{"n_layer": 17, "d_model": 512, "n_head": 4, "n_kv_head": 4, "head_dim": 128, "d_mlp": 1024, "vocab_size": 15664, "activation": "tanh_gelu", "norm": "layernorm", "norm_place": "pre", "norm_eps": 1e-05, "positions": "learned", "qk_norm": false, "attn_scale": 0.0884, "bias": "all", "tie_embeddings": true, "parallel_block": false, "init": "normal", "init_std_qkv": 0.0308, "init_std_o": 0.0382, "init_std_up": 0.044, "init_std_down": 0.044, "optimizer": "muon_variant", "lr": 0.00619, "beta1": 0.95, "weight_decay": 0.0, "lr_head": 0.00383, "grad_clip": 0.5, "warmup_steps": 200, "schedule": "wsd", "decay_fraction": 1.0, "decay_shape": "sqrt", "final_lr_fraction": 0.05, "batch_tokens": 65536, "seq_len": 512, "doc_mask": false, "z_loss": 0.0001, "train_tokens": 527500000, "steps": 8050, "dataset": "wikipedia_en"}
MLP neurons of a small language model. Each row is named by its layer, matrix (down: output weights) and neuron, and shows model dimensions 192-287. Each number is 128 + 32 x the weight over its row's rms, rounded and kept within 0 to 255.
After each neuron's rows, "fires before" lists the tokens most often just after its 100 highest values on Wikipedia text that the model never trained on. A number after a token or word is its count.

L9.down930 [149 145 118 101 108 107 155 106 100  68 150 146 110  99 121  82 125 160 114 121  54  97  91 169 127  97 143  90 142 174  97  99 129  70 118 137 117 123 124 173  78 142 170 179 119 112 115 141 162 107 123 171 216 108 160 134 115 171 110 145 200 140 158 152 134 167 144 154 110 171 166 130 167 120 141 155 203  93 117 100 103 104 156 129 139 115 133 124 126  75 164  72 165  90 126 146]
fires before: ", " 60, "2" 10, "10" 4

L4.down981 [119 175  91 105 216 160 182 109 171 172 120  79 112 147 141 125 192  77  77 138 118 110 111  95  35 158 138 180 114 188 168 104 155 128 123  89 141  77  72 104 171 144 102 100 149 162 142 151 167 121 151 104 107  87 117 136 178  79 141 140 133 143  62 165 155 128 135 171 142 130 146 109 134  71 161 129 155 162 144 139 128 174  95 113 111 128 105 111 121 116 112 143  99 230 114 138]
fires before: "\n" 67, " |  | C" 4

L6.down162 [140 138 115 104  88 114 187 205  73 172 126 105 115 121 120 110 123 135 127  95 161 159 155  87 151 195 132  81 187 171 152 160 138 122 148 116  96 126 107 118 164 168  30 168 124 104 210 166 109 200 151  72 117 127 122 178 156 140  84  92 129 147  95 107  98 103 171 124 204 120  97  99 134 140 100 147  75 122 125  89 109 158 145 102 131 114 122 161 155 184 111  89 109 134 125 109]
fires before: "\n" 42, "\n\n" 10

L6.down153 [208 116  96 213 158 153  97 135 224 137 120  98 119 142 129 143 144  79 119 111 108 165 133 144  95 134 126 143 142 124 174 126 163 146 129 106 107 163 177  46 122 122  84  81 116 145 139 102 126 167 143 136 140  54  72 186 147 161 136 135 106 146  97 140 105 138  92 125  85 137 133 131 152  59  67 150 143 122 167 166 165 137 133 194  99 128 174 131 121 143 159  84 114 149 138 118]
fires before: "." 35, "; " 11, "0" 9, "+" 7, " |" 6, "2" 6

L3.down437 [121 126 141 150 136 121  99 173 198 108 141 125 155 143 137 113  98 159 135 133 116 166 130  53 159 121 142 124 144 136 144 116 156 133  76  54  80 107 128 104 135 182 185 136 126 126  96 139 151 120 132 162 117 102 124 198  88  88 140 156 124 107 112 130 174 148  66  79  80 166 110 162 131  81 130  93 175  57  72  72  65 104 127 140 121  92 124 113 169 110 180 153 114 135  90 184]
fires before: "1" 26, "2" 20, "0" 15, "3" 5

L13.down291 [126  96 105 115  94 140 143 142 121 110 138 148 145 159  76 110 129 178 137  86 140 178 142 139 157  88  92 116 148 129 147 165  41 146 123 160 117 131  78 162 167 198 164 126  80 148 179  80 130 141 190 112 138 110 104 189 147 117 163 166 115 130  72  79 165 177 137 108  64  93 103 164  52 172  94  46 183 141 170 163  79 114 152 129 113 154 140 149 117 128 131 121  79  95 132 176]
fires before: "3" 16, "2" 14, "1" 11, "6" 11, "7" 10, "8" 9

L3.down235 [117 215  92 162 175 127 110 104 170 102 133  57 146 149 182 138 143 149  62  66 164 154  98  86 186  94  86  88 193 149 114 117 154 116 104  90 133 135 116 128  77 125  97  87 114 170 122 136  99 138 195 108  75 195 119 153 140 153  87 110  98 138  67 160  92 143 142 138 160 150 143 109 154 112  91 116 150 108 112 127 153 173 159 117 113 125 158  86 149 122  88 153  94  99 126 166]
fires before: "1" 37, "2" 22

L13.down989 [126 111 104 116 113 118 149 182 157 185 135 133  98 149 116 192  90  97 120 124  82 116 191  98 145 123  58 113 160 140 139 116  58 139 157 115 128 200 121 107 145 168 113 128 100 157 190 118 145 144 205 114 174 240 167  86 152 173 163  60 178 110 129 164 131 152  99 195 167 123 110 134 118 135 122 133 132  81 186 139 115  84 148 229 102 141  77  69 146 115 155  90 138 119  49 105]
fires before: "4" 14, "2" 13, "6" 13, "3" 11, "1" 10

L12.down19 [140 178 103 127 154 102 111 134  80 138 162 127 187 153 171 134 127 140 116 126 111 134 117 192 141 188 191  70 106 151 133 130 108 105 134 117 112 132  76 106  73 113 128 155 122 130 217 165 129 145 142 139 156 140 147  72 143 130 159  66  95 128  96 162 126  71  96 110 153 132 132 123  89 145 102 173 165 128  93 129 128  60  87 113 148 109 167 167 144 104 122 123 152  75 115  81]
fires before: "1" 13, "9" 12, "6" 11, "3" 11, "8" 8, "4" 8

L3.down222 [126 107 115 102  82  94  99 162 203 139 146 112 136 161 147  99  90 158 180 159 157 120 105 191 127 117 123 160 129 173  78 154 138  73 152 130 153  90 135 152 162  82 154 142 134 156  99 141 117 130 163  82 131 156 102 126 113 124 144 109 138 134  85  91 145  75 141 123 166 112 127  92 119 132 206 180  77  94  79 186 101 132 102  63 119  84 154 158 141  95 143 190 195 132 125 128]
fires before: " | " 23, "+" 8, "; A; H" 7, "-" 6, "0" 5, " |" 5

L10.down203 [119 123  99 154 122 107 178 124 123 184 163 128 157 161 179 159 191 177 166 145 153 125  69 102 128 125 106 109  95 109 116  69 134 148 127 192 162 146 148 173 173 180 101  80 156 109  88 149  79 107 130 120 148 148  96  82 142 145 164 156  68  85  75 131  97  90 213 120  81  99 108 134 108 154 202  64 141 119 182  89 149 145 146 142 115  90  80 130 141 178  70 125 150 121 139  98]
fires before: " | " 53, " |" 12, "–" 10, " |  |  |" 4

L4.down63 [ 69 139  85 185 234 202  88  58 170 112 161  94 147 135 127 125 150 139  99 135 153 156 168 159 116 118  97  64  89 118 136 131 121 168  95 131 145 107 126 106 108 106  93 103 170  88 120  92 147 130  88 104 162  95 134 121  96 147 138 115  92 145  97 108 151 162 126 118  85 153 121 129 148 147 129 149 137  77 123 142 100  89 116 114  71 144 130  87 117 115 116 154  86 141  98 135]
fires before: " | " 26, "; " 12, " |" 11, "." 7, "\n" 6, "+" 5

L3.down800 [142 124 124 134 154 108 122 134 151  73 231 104 137 137  97  60 136 114 125 159  55 102 111 147 160 157 160 108 148 100 149 151 127  75 137 104  99 108 122 174 104 144 160 109 169 158 119 126 120  49  71  99  88  56 145 156  75 113 127 177 131 122 102 113 103 177  76  85 135 154 173 184 143 122 145  81 144 126 108 150 117 194  67 169  96 146  84 147 120  90 129 171 105 152 109 106]
fires before: "2" 36, "1" 22

L6.down254 [142 140 106 134 112 154 164 140 123 160  68 111 122 130 118 109  97  90 111 141  89 112  99  93  86 170  77 107 142  75 108 137 125 121 138  76 116 145 126 134 166  99 146 150 142 180  48  97  62 161 148 114 113 112  68  95  92 159 110 141 167 124 124 132 122 100  91 101 130 117 146 112 160 130  37 105 134 165 140 108 211 122 127 129  96  97 188 233  81 153 111 135 152 160 137 131]
fires before: "\n" 41, "+" 6, " |" 5, "\n\n" 5

L3.down857 [132 141 120 128 106 175 120 180 148 172 110 130  61  88 163 186 166 146 101 126 116 193 102 156 129 159 158 122 136  83 189 175 156 107 100 140 128 134 116 130 143 129  84  94 168 103  84 123  99 112 163  63 153  98 130 136 156  64  93 158 103 130 101 143 110  99  99 153 111 140 132 108 169  90  62  86 144 138 108 113 138 130 177 144 147 118 113 145 150 166 190 151 105 187 144 124]
fires before: "\n" 48, "\n\n" 13

L7.down838 [109 175 122 190 133 201 129 105 101 169 140  82 134 161  94  95 157  92 158 138 216 145 132  89  98 200 115 111  41  57  76 132  95 149 125  82 107 144 111 140 102 136 135  99 118 138 164 172 161 109 184 151 114 134  99 128 130 158 109 127 132 135  91 172 117 150 137 156 156  94 115 114 163 108 112 105  81 160 172  83  99  98 176 135 149 114 128  76 118 164  96 163 121 142  73 180]
fires before: "\n" 22, " |" 13, "." 11, "0" 9, " | " 6

L12.down792 [103 155  55  57 108 137 144 205 177 131 128 148 121  83  82 163 141 117 181 131 145 112  99 122 150 157 114 193 190 123 167  94 111 135 109 116 151 120 151 148 137 155 109 113 167 160 114 124  60 118 109 104 144 133  79 124 114 165 115 104 145 100 159 237 154  80 142 136 126 113 235 178 107 119 117 166 148  89  76  69 123 106 120 141 149 154 133 112 187 154 101 162 136 132 129 130]
fires before: "\n" 40, "; " 6, " |" 6

L9.down182 [ 92 114 122  67 166 172 141 144 133  97 137 177 141 111 127 118 100 120 162 202  95  90 108 117 189 114 120  83 133 161 107 137 159  97 132 113 135 142 147 101 171 123 191 171  79  90 115 170 191  84 133 198 111 134 103 151 108 148 142 148 110 144 116 138 160 156 175 133 152 138 110 127 174 136 199 132  86 115 138  99 123  90 134 168 116 183  86 101 104  90 178 161 147  47 156 136]
fires before: "2" 34, "1" 18, ", " 4

L10.down1003 [129 113 100 133 149  83 126 153  89 119 131 158 116  90 106 142 138 172 128 186  42  73 179 129 191 159 114 118 132 127 152 129 147 170 166 153 120  94 131 138 101  71 166 172 129 110 127  89 153 127 137 170 143 116 102 198 106 181  53  87 183  90  99 123 139 147 209  71 141 178 126 153 117 163 145  63 127 124 161 142 188 138 106 129 123 150 144 109 119 107 100 107 169 151 119 108]
fires before: "1" 76, "2" 11

L3.down775 [141  94  95 119 162 121 164 118 179 109 153  96 110 125 127 137 133 101 149 115 125 136 180 190 117  86 127 143 115 169 115 115 118 163 111  94  62  90 144  95 150 104 123 130  92 159 129 128 144  79  89 139 124 169  99 133 128 134 169 159 111 138  71 139 112 167 116  95 101 171 173  82 102 121 102 178 145 163 132 181  82 103 104 149 138 113 122 101 146 114 147 147 123 159 124  70]
fires before: "." 21, " | " 8, " | at" 7, " |" 6, " FIFA World Cup" 4, "-" 4

L6.down650 [127 133  76 182 113 140 126 110  94 183 140 163 204 132 131 125  59  99 144 116 116 133 101 132 147 147 149 107 152 185 162 169 143  94 113 102  85 123 183  67 214 168 113 117 140  58 136 115  80 126 161  81 143 115  99 170 101 124 114 121 106 154 109 116 186 145 136 158 105 145 147 136 131 128 112 129  55 170  69  96 118  91 128 126 191 158 143 141 127 138 187 108 119 150 112 127]
fires before: " |" 37, "." 15, "% |" 5, ")" 5, "°N " 4

L4.down852 [118 118 169  97 137 152 191 110 125 131 138 184  27 113 108  84 141 136 156 174 175 152 134 141 127 121 111 174 121 121 126  71  84  95 175 126 160 107 101 113  88 178 104  95  99  72 132 159  58 159 206 119 150 162  77 128 132 125 127 113 148 123  91 103  98 117 142 115  95 169 131 103 113  77 148 133 111  83 100 105  87  76  92 121 147  83 190 164 116 156 108 176 110 171 113 119]
fires before: "\n" 31, "; " 17, " |" 6

L7.down45 [159  83 106  94 135 143 114 137 158 129 123 153 149  88  86 110 117 192 118 134  64 112 128 127 126 124  68  89 117 176 108 110  89  83 146  87 120  96 151 125 147 119 162 125 170  86  62 130 156 115 124  94 147  65 119 116 135 135 121 117  71 109  82 173 116  91 178  87 142 152 157 145 127  99 129  97  91 125 176 145 169 144  80 132 147 122 140  86 106 116 148 171 116 138 106  94]
fires before: "1" 26, "2" 16, "30" 4, "′" 4

L4.down762 [153 112 138 103 124  86 133 117 141 107  91 154 146 156  82 101 124  71 139  77  84  95 147  97 141 102 140 117 161 120 201 119  88  95 107 152 105  60 142 141 195 116 109  88 180 132 107 134 116 132 139 131 139 199 154  91 101 179  88 124 105 156 114 105 118 202  87 188 183  51 115 114 105 130 121 102 118 118 140 118  89 163  62 137 120  85 132 109 157 106 139 139  93 125 146 138]
fires before: "\n" 33, "\n\n" 30, "-" 5, "0" 4

L12.down623 [115 139  94 121 154 156 143 103 165 144 154  64 113 123 126  96 149 166 137 128 120  88 117 145 126  93 156  70  68 124 110  98  36 111 106  99 115 131 154  69 121 151 117  52 115 193 107  85  92 123 128 160 159 102 113 158 149 111 143 111  88 162 135 111 114 124  75 157 119 130 118 184 127 101 124  95 115 132  95 133 100 121 105 140 101 117 147  94 168 112 130 136 144 126 216 192]
fires before: "\n" 33, "\n\n" 15, " The" 7

L4.down793 [163 115  85 153 130 110 163  92 109 119  80 106 116 154  97 132 195 138  95 140 103 108 136  82  86  96 170 127 134 158 143 125 178  80  90 133 136 133 143  88 116  91 121  58 174 140 157 146  72 129 151  48 168 125 125 126 131 112 200 161 136  36 162  62  97 121 136  83  60  81  99 125 190 121  72 143 149 120 139 147  84  99 145 168 126 152 129 167 144 110 185  92  49 113  90  87]
fires before: " % | ±% |" 16, "–" 15, "′" 7, " % |" 6, " | " 5, " ===" 4

L6.down708 [ 87 121  90 100 112 167 179 157 116 108  78 115 141 124 130 156 139 121 145 109  78 137 126  99  98 186 151 162 182 104 132 159 116 151 130 103  93 149 125  87 192 119 168 115 129 105  96 112 158 124 136 197  76 132 140 142 175  99 129 136 130  70  95 149 114 156 138 128 143 182 108 127  98  97 152 160 174  68 104 117 163 119  99 164 112 112 100 118 104 150 104 199  87  76 143 156]
fires before: "\n" 12, ")," 11, ") is a" 10, "1" 10, ")" 9, " |" 6

L3.down129 [ 77 104 120  93 141 186 175 166 117 179 134 157 165 105 148 115 192 148 142 131 122 161  83 126 154 161 177  73 129 138 172 141 130 102 119  95 232  97 149 119 199 105 150  72 123 184  98 142 107  69  80  62  67  66  96 106 151 172 187  97 214 152 108  72  84 135 153 126 102 157 149 115  92 105 170 144 123 143 160 137 111 163 154 179  96 164  74 145 177 113 110 108 116 114 131 192]
fires before: "\n" 46, "\n\n" 8